config = dict(
    num_hidden_layers=12,
    hidden_size=256,
    num_attention_heads=4,
    num_key_value_heads=1,
    head_dim=64,
    intermediate_size=704,
    vocab_size=8192,
    hidden_act='swiglu',
    norm='rmsnorm',
    norm_place='pre',
    norm_eps=1e-06,
    positions='rope',
    rope_theta=10000.0,
    rope_fraction=1.0,
    qk_norm=False,
    attn_scale=0.125,
    bias='none',
    tie_word_embeddings=False,
    parallel_block=False,
    init='normal',
    init_std_qkv=0.0225,
    init_std_o=0.0,
    init_std_up=0.0225,
    init_std_down=0.0,
    optimizer='adam_atan2',
    learning_rate=0.000968,
    lr_mult_qkv=0.7,
    beta1=0.9,
    beta2=0.99,
    lr_head=0.00559,
    max_grad_norm=1.0,
    warmup_steps=229,
    schedule='wsd',
    decay_fraction=0.745,
    decay_shape='exp',
    final_lr_fraction=0.0,
    batch_tokens=[16384, 32768, 49152],
    max_seq_len=384,
    doc_mask=True,
    train_tokens=256300000,
    max_steps=8269,
    dataset='wikipedia_en',
)
MLP neurons of a small language model. Each row is named by its layer, matrix (gate and up: input weights) and neuron, and shows model dimensions 0-191. Each number is 128 + 32 x the weight over its row's rms, rounded and kept within 0 to 255. Numbers have three digits each. A neuron's up and down rows have the sign that makes its largest values positive.
After each neuron's rows, "fires on" lists the tokens most often at its 100 highest values on Wikipedia text that the model never trained on.

L3.gate164:164135118157106066087109146176094133089114098084149188135168109026120150105127114062119139088119168125152133146156128139098140110162095140119136180138159131117060091053109119097146100157174163101175129149124145128117150136150163131130114090076095148120184107157095112159132108108084032150125133066073072137111080126151138163144080196115133139063123117136096106197124150097111117127171159182149107177149120100156124162156128141113125088156113089126127089167085174188099117051126150080143107096154145201152152127145171110131121110094134110104118105175104109100170117154131109159
L3.up164:141148159139233093065121093097057116112122089136118158130118163120111178148155105118128187096120147095141110118153120150117067139156088131092194166152059098091124093174159111101137172116130209147148112166121085150173146151086085145144106081105074138162139137106138143124137137113129133124131132106050139151120176133141101128146144154086176114120178117122123097120132127084130106085156189160095026125064109176155158153145118095099103132112098124134084176165113140161085111083144193134140114148151156158130107070137140119123149116151120146124122115143075148084101137141139147134
fires on: " =", " born", "′", "°", " advance", " transferred"

L8.gate507:144161125102131175153092151055158120141081154144140148145116137186140113202119167165160068050049106161137131112194128138144112163119110072157127101095117127155184195100118159126156090172078109107099136108173162094121104151100163115114149084169128085095095121139158144099129108150139165122129157085130134168107152150163088084102153107094171044128129128122116105152151079094174132094087146124111125095109167094144149105128103145156134102050139142173101087107169115157179158148149166140070097117160138108108139125108129109142093139114146113057125103088135171118137098079089149109
L8.up507:153143112126048168148039177134094142148114150147117114068114088136138166134126090095152104211082087127156120082145165165078114148116048091128088080126098188099124125080101189092122076157145108139094126123147096107107170098075108149149130145162124129112089147142124097101124095157192112058095128086112148080060145126130110101148148126089177072085161127115114092039107157112098114164147148060151059111029141108078167175118137113128134123046142159176087146146138127125130116161149081165153088147123156059143116114161145157176132159133147112084127071071173104129080107084108138140
fires on: " was", " is", " were", " are"

L5.gate329:181165148129162127160116189111181124081123129146120183167134111170142139094089095082113133149188166155143124174111120079112093124171119157100157140117141084098149059146074089166140087111087112087093121133139105122078162147147137139113095170119145174112130121143105124136043128106105222155090089116140121149114164142162113151130165060135127119094105083128091099075090114088096148115102143156135108120067133169103130122140146142121124129211100095123138114166173127129076109102111147049116178119121093143112116079137169112099096192115160101108143196168127099051107129105117105120
L5.up329:138157177128119120144104141102126120114143094153170103124104065175176150146072091149147133134107182117090111168141163103139067128139174102112072104112099095145074177190089151130168061138150105072085159100067151196122156110122117111120093119156139143122056107151117167141089107133093100115120113047095076150130106119162133061141149130150093104065107157121144121173104136064138093107085035189130099067152094106174106134073061107107070141118139132090145118112150090114099130141113165107094115207096183153094074173113132100120124124121120139104138096151098117103084129106122117102
fires on: " |", " and", "–", " species", ","

L7.gate291:122148097104152119102137151138186137197105101057114118144182136112170115046100145155162138095163161222100132188131098124199110144166112117106104129126159106133114116173111143158099073093155138127121174109144167136141193147116091067129120115158116134146102114188179132159081122141167143144169061108128155137101108063095156105119153132071169142116126132186085134147079176104116153129169126143150158102072135186141111153149083087158173099068186129182104136112157146132149131134091173095134112087120214130124082131091097110115097101097109121137117146184146134138097107134077083145
L7.up291:142135175209136114103143186151119113093071127147092137068136088153115109117106124146135105168101125120142162119132143088118117108140137092173180098105191100169104089159105138162099109101167166115086149127120128140124063138096167144125159146127134061116122071132153161121118121103124115133097156117067111101110075091071094120121158064081122132153157139153081128099117140177130083160154097142108169189164097101107151154179100130149133098131122091085146141139086151167177078115099076179180120040136092146080168106188156106171174123100150200123142120148119146135163122069194152084
fires on: " –", " of", "|", " /", " |"

L3.gate607:136114154124182152140112166146136136136123096114117123146104117122103143104173149160144178166115067152113145081143125143179164131113146134140161144133156186111079135083122120135141078141158133109181084137106128104116104140100149145116134100198201158144094111183089150060145169055212131148072086120119072145132122161107114192212076101177146110113113139127180128129110142078106129101111098145153178115127180076069114110107092146144183156122108152131093133134134127108105119095160105091133080189174095160119081113052118119070141082127160096088159071068108130116146125128116148075
L3.up607:106125147110112187155100093148130134115087169181139037126110100170077112127202122116118137155097072137088176150153109115148141143105087121160108120140105182141136128117121086111122085123146119097122102106189116157183131117128106224130152120134116105144127134147112139083158137117147151169103122191113120102143127195111149123164130116176120100134114146112132129067169172133128194098091171100093135148089160139116103124108170089161190168108139086143141117124128112123136101158148120114163076123199123068070104147137118133122143136127137133137144082112135080134116154134131151142
fires on: " were", " as", " 14", " 2", "|", " was"

L5.gate653:152101088140157110131106095101138121086092160169099098152127135167192105109119154145078170151094112113116144133050141067103117089163100112136116093166078123146163122092096034127157127150115127090126159124137142141116120093110162102121117119157156148046141094091079079118181194089110107202128158198129209104114140118162095110080164119130148131167196121136093060155141136148139110147095066164094172130140183161148131079125137111168131133110133152126111145136153107135182115133116106141155129163135153154170185068158101118138126151210125108099170095130177150127152091149147101171
L5.up653:084100090078114094108125123144183100055152130110107140125148148140167188166129154108140112127126061113176086133119152177104140057142171142158188137113137123182130104154119164116199170178186121095176170106099115213144134134116101090136100130115150136125134113097110165119148105063111086132135148135148110123111155123101120134115145210133208166183122137140134192139185144151176121167125119155102122105115134163119092186170119110145176135143121161144146128118162150117095115097070138116155104133138077168147151019156082112159123118137140137128103127140120098085133114182137083132
fires on: ",", " fo", "ed", "fo", "ous", "board"

L5.gate211:122154128121147099123147159139187148109156195158092158148161118135134183137137186135125098123114084102123081119139149109135096087178118241117128079181156198158131066129096103135127165140156125072088107158092084117128133108142123135114128129144180157094114148114108111119138154082168193134113193154165088085149171163171111161147203151124121112120161123116097106086079155086126127104140131138090177111081183063113163089090132113142131125090175122136150134163094115131109181082148065123115161123110095167138126107187102099107116191149175132097166119175083066147136179110111115154
L5.up211:128152082085116213113144077101112154056187150148058111181110167177127134157101130079125109099107134146071145089101092121130114129137182090110150166060105105065182151109085155041126145177127125150192161095116110104132110176138164118083139082098112121144104110121133122164153147106169162103163123125124081212136159160123133060101113113187128152103125088133126082130216139110137156127143076109146132092112119123085160174177121095188183148092064109105139108146154093174122130152073115072084085145138107165137124069118115136108119140141109175121121096128134127067135132085136117158
fires on: ",", " 4", "%"

L5.gate257:134156118112118123115155120145153176148100143148031175110107089156173081115194149173119124171145052148117141146165076102148123173149144093140130125135121116130162120112165093185162154098100173079160097136123122228088151102180129125130113133163124145109068134181159181073125101123127141115148117112143172093162129049111166153166187174138124105133121141160094158151085164170132160134128130166159133131172145096121095098141142165102119115114180045095140154114133136125115089087104156113164145184137136166085155078104141193130144098116131140133113103141092229139175086124107134097
L5.up257:101142088095165172141097163116086158135136116089089126099149124125109141115086132124145068128140109142101100120141095107156112114155104133150148114179122138159107108178116160201138174122143113092076153113140148217103199091200127123131131134150142134120071159099138137121134104067109089164151092124161164122106116137152142105138148120158153144119052119221079077099106131159101131087084138087133082125163130018145139130098103179073151170186176110144133106139111149134075158118137111146140185110117078149084114110169123053062212161112128112144088081110114177070139110058105119121
fires on: " to", " in", "d", "m"

L8.gate5:101152151139137113168110163113078156143116088092127167167125094108100141108138086109158147106126156131150166159098108114118117167165047103158150088128160100101101114157105207097161014124156172104111180140126080126136135140168147176109075157106131134147095122084123147178126112109103086136163104102172126133156087152150144111078199104132147080100152092147088146167152132120125134181160094094155085123107152098162162119160101143130127101096165128175103152166137159111120201117145103163163073100156119104093107107108142168089131150115084134129113130104129101089155134091104150115
L8.up5:174173080060144073148137145159118169114154086113137107171134191060139147173081134107100109110141152157057148097097098155178097131161101154151088132119202131143151078103118187108152175174164169167110139118104123111141152136160157131121104112132117046084103090101150164116144194120145135127177105132111196095155100144056102127098118174105131114074029083120163083117148177112129158128102147123105140093144187094117106171131113149097113145149153178142189142144116170160120107121145150122119146135111108097158106096103173095175111146118095126103174136164179141083115145110099118152
fires on: "=", " |"

L3.gate158:197168163136086139092091139120114126123075103187124126147122140121139133110109135126083111147170115129144129159176177065133151181111135130144125136126098183092073145110118151216165100183182070121165156133152132135120139130172114100132154096133149189141173138176138106151126156151106195110143184116113076122093122110156111138138166143192146217112160160167112170110126125068096089109111202140153098123143118137162130101142089111145153148115096111098127141141183157107114131101132116182092066179162161152118178086132108043103138131141110152129054138217099069084088104119114137108
L3.up158:126147124122099149124082165156224079067155109144116145109140082118137135121144115127165123167121167113102105153108157017153099129176136152114117118080194092133095138164102118166097115093140143101159121121081157138085206118160112148163087177064134135142181073158108099130134105131086130096103082103120112122177174140172147129066135125068112088083154132120171136174109123123124110103126134149115181151177104132122125073142116130115129148127161115087108090142115146025174115115170199132146138088143141145167175128158157140107125132160164082117162126124171083178173155114193150103
fires on: " &", " of", "–", " number", " and"

L5.gate130:138126129132153125134153109124126139115100124119106160102099107183180121049209150155141121164087087151140111147114172145166111096104061124083128116100109102130144124112135099130113104144075138083135087119166219179144121142163128056118125123112118107116155097173131107126190137106122139085199143124154079144113128088119113183102119108142121071102099144106115169119127141179109136086186176142136135153092152119106137085100102126141108153162147115082067099116112111087145125079119101090137129131130200205143148190127152129146141080196091062193111150160157107162145130069028126133
L5.up130:124144153108159153174158062099124129133136146098093190063101180149165194119161192118129091162150142091122098147133175134125154149172115111133113114152104086095100139152153146092160197088064104100115094125141133117155147140141153131124134065134108081103145115166162069123164106121096118135111140175061098118114127089102107135201133198130123109069123145112181098152107149130104169109116208125139133165176159079131127113076126125082162176211124083134066147125142159153113061161128101058133168118138126138124189136119108098157126118113083085121111158115125118095157142098084125207
fires on: " in", " to", " career", " her", " at", " right"

L8.gate28:159129143118124101081098109137109086079106159101184178181146119114102117133090152188139152093103062120087056122121132107174108127156142109072147161090113135131078151153138153155120129118139119101176129124166136040156128116124134131099108144127103154149105159147154124154063081099106117118153111174103091179133130076154133065155153141126060111116095148164076148156102125159199098110150066191194090089150078105099123064102129127167120077106178152152097140161086169132129172115104124127145133066116122193146113091109132117076134122148120104075158146110124174099163122105099186136
L8.up28:134110175120149122032191077146145087139162138150150159184076102116136169164138103135118201125101100068156076100129071123147065126104181171133171180138100099137141187154171112133142127098134183169153118115164112122162125120105131122101139168195108103192113139078115114154132131100169123102091135198104112149099219107097142118163133135165125142143152133102104124160105103121138134150139083137163137141103193138122136141130155144089141123181051133160134165141106141060146109096116129137143168098126133173086131118131043098151076211104128134115176117095077117092166086163117165098
fires on: " of", "oc", "hy", "'"

L8.gate291:125147151108129068181141157170114122113151156124150165128138215150161132161149123115075077090142176115128096098146072122107108138163078117101105188134066168114109075099049193142144056191082107163107162139139115128104148126143161121134093042123112155146173089121115128178131152089104056158113102086121091132121110109180100127106161095152163101106111084136146144113128137180178117145119136182099149113024134136152119161119112120112110124116115141167128178167147209091166192131086113145121136147172115149199118130125158110076155143092131126081125113140138131128141110122100150124
L8.up291:130122101151120108120117147132131154115149060205104134175153086077094176198114084066136128065128148107117149140125106122083150161162076081129136123144169110128125091105147127141059132094103118147116125151125133105122079197139093102189122120116139125058136157108163086094158160063089172152158152116109114144110183126130166100123147191133105130083131097096140111086155094175125129056098116153166124120135129178077127060100155149153127107157120157150177109120118172211074156119102161135132135126142127115180172139121174116103107111190097130171159097123135208126129152139140133158
fires on: "=", " =", " player"

L7.gate333:083175106142146120132111108144118175153086095171134148150110136080142130167121080124233167095104119123113111124072193132167080160162136098119114153102158141140100088171116139109162111154154166154144106104116139152088128069111121157085102156139104094085079180119185094171075104191170189132147037159090147166159153087115163100124120098172147091129063146155101118102150144139139113159145109139175177115176116144133153125134081137171143062107148150153143092141116097141166147131165075180111134037100182169136061091060151143091105121145120104124122127163084135134147122102123124182
L7.up333:102169171139155054123111129101115132184127117138154133098087133148127160118084142130146090180145059069119134138152118187096154141113128143112124143177133124125157065171096122112057085168060148109154174116165092153162085104119147098110108148128089128097131104106168099149162170102116096109110124104092157143107115121098140137100193141108145111127114134178101086152085201130164122144101087071074164105151133133144140122115092078169151133181035101153145134113134138154122143117137089095131107131083140144115114168096087175134141160059076190137158103140075134122130173141116203127
fires on: " of", "gu", " Gu"

L8.gate371:171133105138112089114101122137118133108103136143154145165147068060142144133106113124164170096153113145175111103100134158098148159099101109150109145106133108144164137082067155141114125197139142121148169126115125151135189125174139146134092111058086131088170085113144061161165178133158139155144139164160089132131131126124149097159131152171162139139116121086126151128118104160159109152115176096171111120155154105124107115117216132109109068108157188136135144133174082152136086161145126156048108190169195132117090170153120119149141105154092184189129099159101111125156151134187137160
L8.up371:131125097124146049086115118169175104094100139126067117134153095116085142168154132140072129166139140176142096131136129069074122162092163165162149136106125093131132193132082166136092153106120111101135152133139149145073126113144060117164113161104166134087048107087107113147151139167116238114184128155118129138120132111164086149132140142183134138131137098164137151134110084134134069115146114068169065182149090094107107096102119090116061075142133125177086143129139086121099085109146143168087103138119192094155147059083141133088181158147162093078151131119165157135149132140148188179
fires on: "-", " and", "–", "pin", "ff", " &"